Weights of a small GPT-style language model, trained from scratch on English Wikipedia: vocabulary 8192, 11.8M parameters.
MLP neurons of a small language model. Each row is named by its layer, matrix (gate and up: input weights) and neuron, and shows model dimensions 96-287. Each number is 500 + 50 x the weight over its row's rms, rounded and kept within 0 to 999. Numbers have three digits each. A neuron's up and down rows have the sign that makes its largest values positive.
Before each neuron's rows, "fires on" lists the tokens most often at its 100 highest values on Wikipedia text that the model never trained on.

fires on: "-", " comp", " dis", " impr"
L5.gate354:507534487480501418412566512466525432498461539507486436431524456560465527534528513476508543432459420486429432567369468386398427528541481454535458567591560483378460459447434424583551490560389510482459472433423564491376540520479484532564504586444470438505496425507435449527473463475491496489522596462487524579487586512507485490458554556586492474529567464492519530583455463551452553446402451592531477463526511551518547400478529464500592477485503475442390533542487449449482530466545438545556382450454458631428565432478525531442531496489573548557516517542511444487529492485403494454
L5.up354:553514453577480489544398454392565520461492519495516517564585514564502411514503497604588383508469494520550502461549468635578418447452536553464579468467476568536460506385444488458511504401424475519419504528467457493458480491529574467547522443516527528561543493506490458450549527463487418486446524430503545449488405498464534519462482533508490516542465482400563479449481525367512447586429455463522487511454463512395510557462573497558530461540518538540554434464507559445436454536530447514503413431496461493412552549556439465531465419580506547425522446585535541576523515450424515484

fires on: " where", " when", "where"
L2.gate349:542497531452532529543447450581532618458448540485482576457417569443542479454598457609487460502569472585520492493574391465536574432505472482439466505463484451509534590550519547512429444494502545522453445507538466556531476504457432518534581559516496553551513521494555479421414495561495490492432497438459374511492483579551506521491476472541503454388553508462471456453446555520504586490474568476444468538401510562458487498479483599476488520522509441564615511505572448492481498456553559474539465445539602552556434483475466482488503534497467520617441479404401426422452583430513497469
L2.up349:508600489479398493426447506584460470511450570508528494552423467515575586465553517523523475552433588538548517536597490510557517508551625447459477447575473510568530565382467470473490469452469499435507507552495422597444428476568433506497471483383563525548533514513536504535499454421596435527468590463537554410551529530484447515489588566489534568507504495588436527527476497433543503487501512546484472520627582544570517477560499565538541461453402479464496530488541502485542531511386468523524542507493581482402482450450481497447441551395526491512543527492486459518481497535476405540

fires on: " who", " which", " where", " whom", " what"
L5.gate130:557565588498488480507464518477590485489473580538474533450466502561593552433527435535515498510522506489486473561461440481481575553527518414498445440531526441514594460547488451569464474517496536394492595558593528560504460403451444516556476476502547479483453359398488525396397554576517446441431528454448548439497483470507446497589521480425553431436438445464517473469459489446546518411568434446537504566612510457521529467512445532414480534457460512484529501552536421444490484470484498510468444464399582460414525447543430424516493499452483475481453501501439422591538480434513528544
L5.up130:434532521520580605493497536523540522409491528594491517513472553537540517468473512499498433465519459556518515550530415585451564482484590461501494407520501449490531399463488441561488567496506499423495554530493435625513471435485442483546450541482558526489390374512530479424471446545518529535342477466433594394556516448539390446590482427377548430499501535461474512493519535473503487524464460395531555571573606515497507484459551520442420512480441463501543477512560505450456479462490449419494482486443612426473470514496446516557464493464569446527475455485529431611540423507415440485

fires on: "ion", " state", "C", "an", " State", " public"
L2.gate45:551489457464500484503486471494560514516475580543425468446576439476491466593525500551540493521472541513456571528491590461486513595523474557495362546540467502497421507470532610492413607448566457510491403544375486558506469449506539470459585575496490539509470513556581477461455537498456574545476543512647546398575551561473496531494577506504494553469615459499576425478630455489485523576464571516517428552447526468521460487411485444526520457469489531432437511458419594453577498483457375443480385436520503506520459583501535460485478486481446484591530458541522541551461584482565510480
L2.up45:542417497457528604457545505521595482509528559503491476469564506372465478549529537481422493412595500510476520565465480415559516488521491536475504494359533460465497389522509601483444521475531468532436499474451575431537514500410586448374478534514548600447553528513483408464511565565548456524467525450505505490494497438562434504489552464492473452505592410542542420473558474505566527590525486503500553430589413486470538528533544416538589494521503532568482495531429571427560559490534476467580450559472509528542479581510583490514499462492418522533491439462448599428434575457491487559

fires on: " US", "US", "_", " NA", ".", " RA"
L5.gate144:536391471438544357475371518462474462535544502549462630399536521493515567421503441477570508572484388569533576476498489534502547546589505421465495511495487538509471465437521508540456483541516498533415494440537505412497504462465524557598552480563509444540447494536534499504417494508542459452581442467498415506572478564462449548554472496530522451504527560614592589508527382441603515488521466507550509431584455513536540498458469484451479578465485446423485372475521467446504559454439465492539512547463528513519472496517477459487432602537527552467577472515414485463513431545496424533
L5.up144:569425493504560498510482415524589455591431482522449596481471405443454615527604567528497550523490426506450524431494490455465554575522490414526496399470445482500591457395446482500465442488455409456473451517560571513484442416547564557482508467551457519390485586504492510522503475556432525419551538500441477522574519635442520560487541536473511416459539508617525521515482479437536523519403553515534498448485632490460499544509399478520494469453442473480426546580486472529525556454552456502554425474409557401547547499478544473541577504528436532522587462523470538592504551464553494510

fires on: " number", " |", ".", " Year", " code", " %"
L5.gate469:490461431500491563502424432468610411407499456463469526534475448424491540409648541525552555414441455527490513504588502442493495571452462426478353561560558522573494351459467506575547517542524487570491542534487456530524461508480526523530531456452484443425514538472531566521464510521585500430490535459500412555529509525469518546435453445501453516430422483549511463404471536552484568448477532508503562437464431529400495518537558502498520464489535473532472518488497420525497503555509457565564382456448492506549457545534446551477483456418538533497447551447438509537401583450529598456
L5.up469:480503435543458585521497494498561463444536540510447505457548509475524494458543433469536452452493523436480402367535525464494368532523556402558510515583508476456505455423409486481485470485467482427438414563489555549455515453512532583465502490552456491470526479492495459446455575529492464462456433521521548506512469435421523651562571456556463487471480562393493539494643535488443520466512561536516440467559503559375442458515487462631439446507495570553449506481459449606555441504483525518460480408535476489483586451621580513488454459441530542491472504484556493492475475515520544591

fires on: " on", " of", " for", "ag"
L2.gate208:521489479473522391441558503485404549448475501482467485404430458542449498505498506508418502460543506575464499456479449441466435420473582530451502509459542480504536424563529512540452466466635425560440468485460527592565567481523455512576605604550345440463412509578553498524511414507497558605564453457495481522529501458481477471519546477456434515356576569479476502490507554567511481453550515476504484498532577523666496548460573478497449517466596466431537502545463427461484508399483632434556451470446487477573445498512602464501474511533401470546497518463488431522485574497465512438
L2.up208:492546430520528380467493412595533418501441512475414496547472493518542526549551425466454398503537503527507490501523441571468518478488481449425494529493458579504485525514444563550437426452378557549542477492547472525519483481488530510562495540476462573549504516480605548471556509463463526563529472570531445572490538524423510413532450519520487465456542548456513479486464475437531405408576581503506479583576574540553507571529530548547543477567440498535545463478554410493531546481435558499511489453565466540504427525389507466503617500579489560508559520516484520543464579492492582511

fires on: ":", ".", "-"
L5.gate277:515545381403511441500480516502441532514486483384487562468577522524552505497537517568443544524462453534508558429471462481530562535436518507463596460475497381533599482494491440561567466417413493478509350543463452510441496492524509451505506503590499477427480473534441464490482454494555390525506490514482412497583505546473510503449505550543558460439508508445567512615450525493594532508484451427440544418484442555551574524472569507448535436439560480451509537583475509495586557477488512420528471437572597531577472532478475598465455527481656500510484499456392479411486527473419526446
L5.up277:497467463513620557416451487468468456366462404528500466593480421533389444489582454443569454424532434552559491478486454492506498469484475519466507520514482518523521427358534452479506463518468396480483521508515539538464402530460558581420564422433502522474517552425489457617448406483450529514470485482467496475515536663549560579576413507516480513574516502550465485543495415456486521527441570499496444522557483435470450490376555596603536492520541489582513545470557459435476470527512391553516515504446482464503538495510545552504523444613471527424581559598541481499471459536497523476

fires on: ":", "\n", " population", " (", " census", ")"
L5.gate499:512493499484489477461489513583510443517535490531546566501589443424488522542495497538540547523496404558491463442436439476591423495430509611534434487458479364520620425486489431507481462415527477467446459520450459525471595528501503501487543495531565554445511504427488479489495569491431475463512451530439516592434473490459527605504565529533473602487491500573513512518542482558550474508414477517421482485487484459520620600488476474464465499465448489502582523579544500512452552516507543344489440514563532541509469467512539557455373507488511477485424543451306458472512453435482621406
L5.up499:458476495449600575514520519532476433427515427576462538438519485441447445492436439486558563407542511593441443510450587540562411489490465541512521488472516548540639449527548488458523472536452591460540511504516446491516560601543508485337567539476537645425453498389505481521469493509499542504486487510470472597534535470560476528398538504481481543485446599565495556457592487536514460541464476498439495459482463420638492597553528458502461517635504454527495577551537473479416579428429442461436489508534532533575462535555598504466500471566440514456412480476458550484516462453548633454

fires on: " of", " for", " in", " Best", "."
L5.gate574:596487458480491424393475537518469489504496477545547481487500432462525505519559433519435456462479391516478524459554452512489504540502587545497508394501549408524517546580595505604457536485554517481407489430529518511446488476514500545563507549559455545400537541494447534494423476543502504524549514612506434514394502584472432443466459578514464486500542433640577422549454443502469539512517490465471546416578644515546547576448543500534495447451579547371460431586475399425466509467460439477491429519544473545441435471513526561443461577539486498558446564439448518525442526495442593466
L5.up574:549532499468502463527489554518451456503472524506434472491491513376503444552459545567484485507518593520582501520434525510489463542469486488423522545440503465474514521639581537420484447547477474472499501428494528445468506551459512529503537537467502498483425485485555466469422592499475479454681439515544481515477465512519444509521524538502568490536595487494532534599457400439493369451535460489458485494397466472523501588582522427529506529564481455564549398499472457505505446462470557584476494537430497552478463446536563448539443556581528571508456408478542488381439471481519530488

fires on: "ill", "et", "p", "ed", "art", "ost"
L2.gate369:523504469503531566416495480552506507563508419519639484493555539529510473577506509408515595414483452566574517457451475480496476429471547537480518474583490399473485544441532489499538551556555461419441512538554464570457447511625589538432431574375432456463499516430523504447474568602506497450448592533444429546573518449423487412491462443498509436507477498583498526558524471517572512503493476510560475427524613427518531435566488531480508459504536495486500491489498503466562507581652493658600503511581484473480471462511504579496547608488501427545517617497446547502485504520460445515
L2.up369:513562494385576437581549511500468488566499567510570538451503491508398456456505567448532540523510440460556387478503490496532550526552416425530499569540493514511523524511528525440465437490567433523506547514569537531564494446527496604501493571467511506493463462544423522499582525479469474533492420508549529543482555529467493449517492524480490465525534497491512480639390389511401533535612540522531481395477442505460518514526509544427550560554502473381463574517617504466541551501484526533407486493545509402569483479554485420497531527533504364530569491567532562497534522373518486541

fires on: " that", " until", " because", " when", " so", ";"
L5.gate291:458588523456463549473504540593522567541520522461434575512546499460587472379539473567544489518589486509553469519484358453517583465446541541481480557530561467448537520497503425506520485481469524539443572534645532534486508519401480510605471551528494499588498541552394418496534552483513431422498486437480419483498477496548523495500449529534503497560473538426591465470534436434503573458560540437509497469445540611491458492434491510523504524483495465484477571566590482549431494617458465464498493454525540467440484462492463482539510536510485486412479448551534530516449450498510571540
L5.up291:516460449478438453533445464548516506480463476529511422434491494418505388590446431477505547477516483506584513474557444526506441561499539512489506519555369510495463505496537553529441442439557528582582536470429446555480492387389436538367491522384483547463444481504572428558507437475486579472490566522518449539533434508577442495529460485409491454472484576538385553396463445497551399464494520507530473580537399531502481470513546547492499420509482509598550530474527460493551529544612480445480481474485523434520519419533536445525532426301474542563462547555494456487531495492505562504

fires on: " of", " for", " on", "o", "ual"
L2.gate361:596593482511424466465413537470533489495512579467474420550522478457475444519492532550434513480480486526523517463523459510433555499545537466490498524525487500594539551467622453565446495438541460514548482559496487491536507532540646519546509472469484467525514589487418460430451526549398466577518492552496477477439544504509394417544469487478451485464476433543596526455401569499555490484555478542565529518566532548551528570457495492570475548460512563436519524549521482438543604511496507436504436505517484503460463521529522493478565559454492485531490439538512420416409522596497519480
L2.up361:434559508526560397463485482501529596593519427468434522595477406560488514575535524480462555542525505502644616465491444544479563497544486526495445519524560441499472418493456553508402514480544568449462488512478471553485533465484446472573442545486566569553479519558468484526394505612578542524531407458572455567501523465385471390453443485517372601469442539462583494433491578493453455499545517546444475509413570456531454564464508495530537460461540519520522545506485553486570525444503474481500473530432559567443456628537502384524564558477436498546517506471486508553448504541407470417

fires on: "p", " station", " service", " license", "un", "ed"
L2.gate573:509547540410558506543542370519501550486566531536419467436454484575560478510476568488597407488505469560574565514454508525511501514579411521542441470567434489493408538447515442547536597580464422372461401503458416479459446537607493394507552500421581522493613532558537518488466447495547554474441570594528539449540500406458460471527510460545554377536511408488518540468417482531490569583488405508461553476504473450482519440477548398533514511467524468494436550425486449492437523452445528541510546646588459501479457522458549520545530528443599527470426495453524514494481471516489388470
L2.up573:505523518390586496483483537460484521557564518522468475478560524463499470479563392558557461446489530413456463531506445511495618560568529514386495436478472460499557506593508534533530510500432527437445499454367416522507547461478498493542446591458400426522498430519510446478497533587576497452453497543548423515503530492581416500438489446531470449469510444544443466570450481551480587500457410528500537388536529504427501503504555489488559499470552461420619579528501499540469516503570563579495499410386469511502441471451558404467546611459569580500560436435439556473431431358506474532

fires on: ".", " number", " Type", " part", " Song", "ue"
L5.gate391:589523424417533506479420446487492539455431467483454566490495407445559465460466434550526519499407414441491434571463567428496504534554474544472552595503538458489494606505594510601576504549577469504502558421543533418556487518502568475500572424558489568427535538528484510477502533468619472499434500418596384480497439454502479468435512429519495485526474446515513438481455433462504458469468520480560577488473434433443522527464469421503470495503495545476399483496455411525515530588494455533470467601525579483391441457541481465469505536499408515540526545454473650488377507440479529520
L5.up391:538501419535469520617442521496448559529504422540470576478453533467554459418503427492489484512468513483600495409462553498524543513503451538508485568413521479503422489481564539520533595527530489483524578591461533433497364391515576554447507512521548541451499523607550514525498499420508487562514507492498456467540433554496478582506475473530454462540504478496409531459542405504532479476403644488526557527500389509472428490396533543500549459508538537468460378479477581532583478432589478511424461504586467464497448413667541477380550543449372544541506428512567514484383435473475567427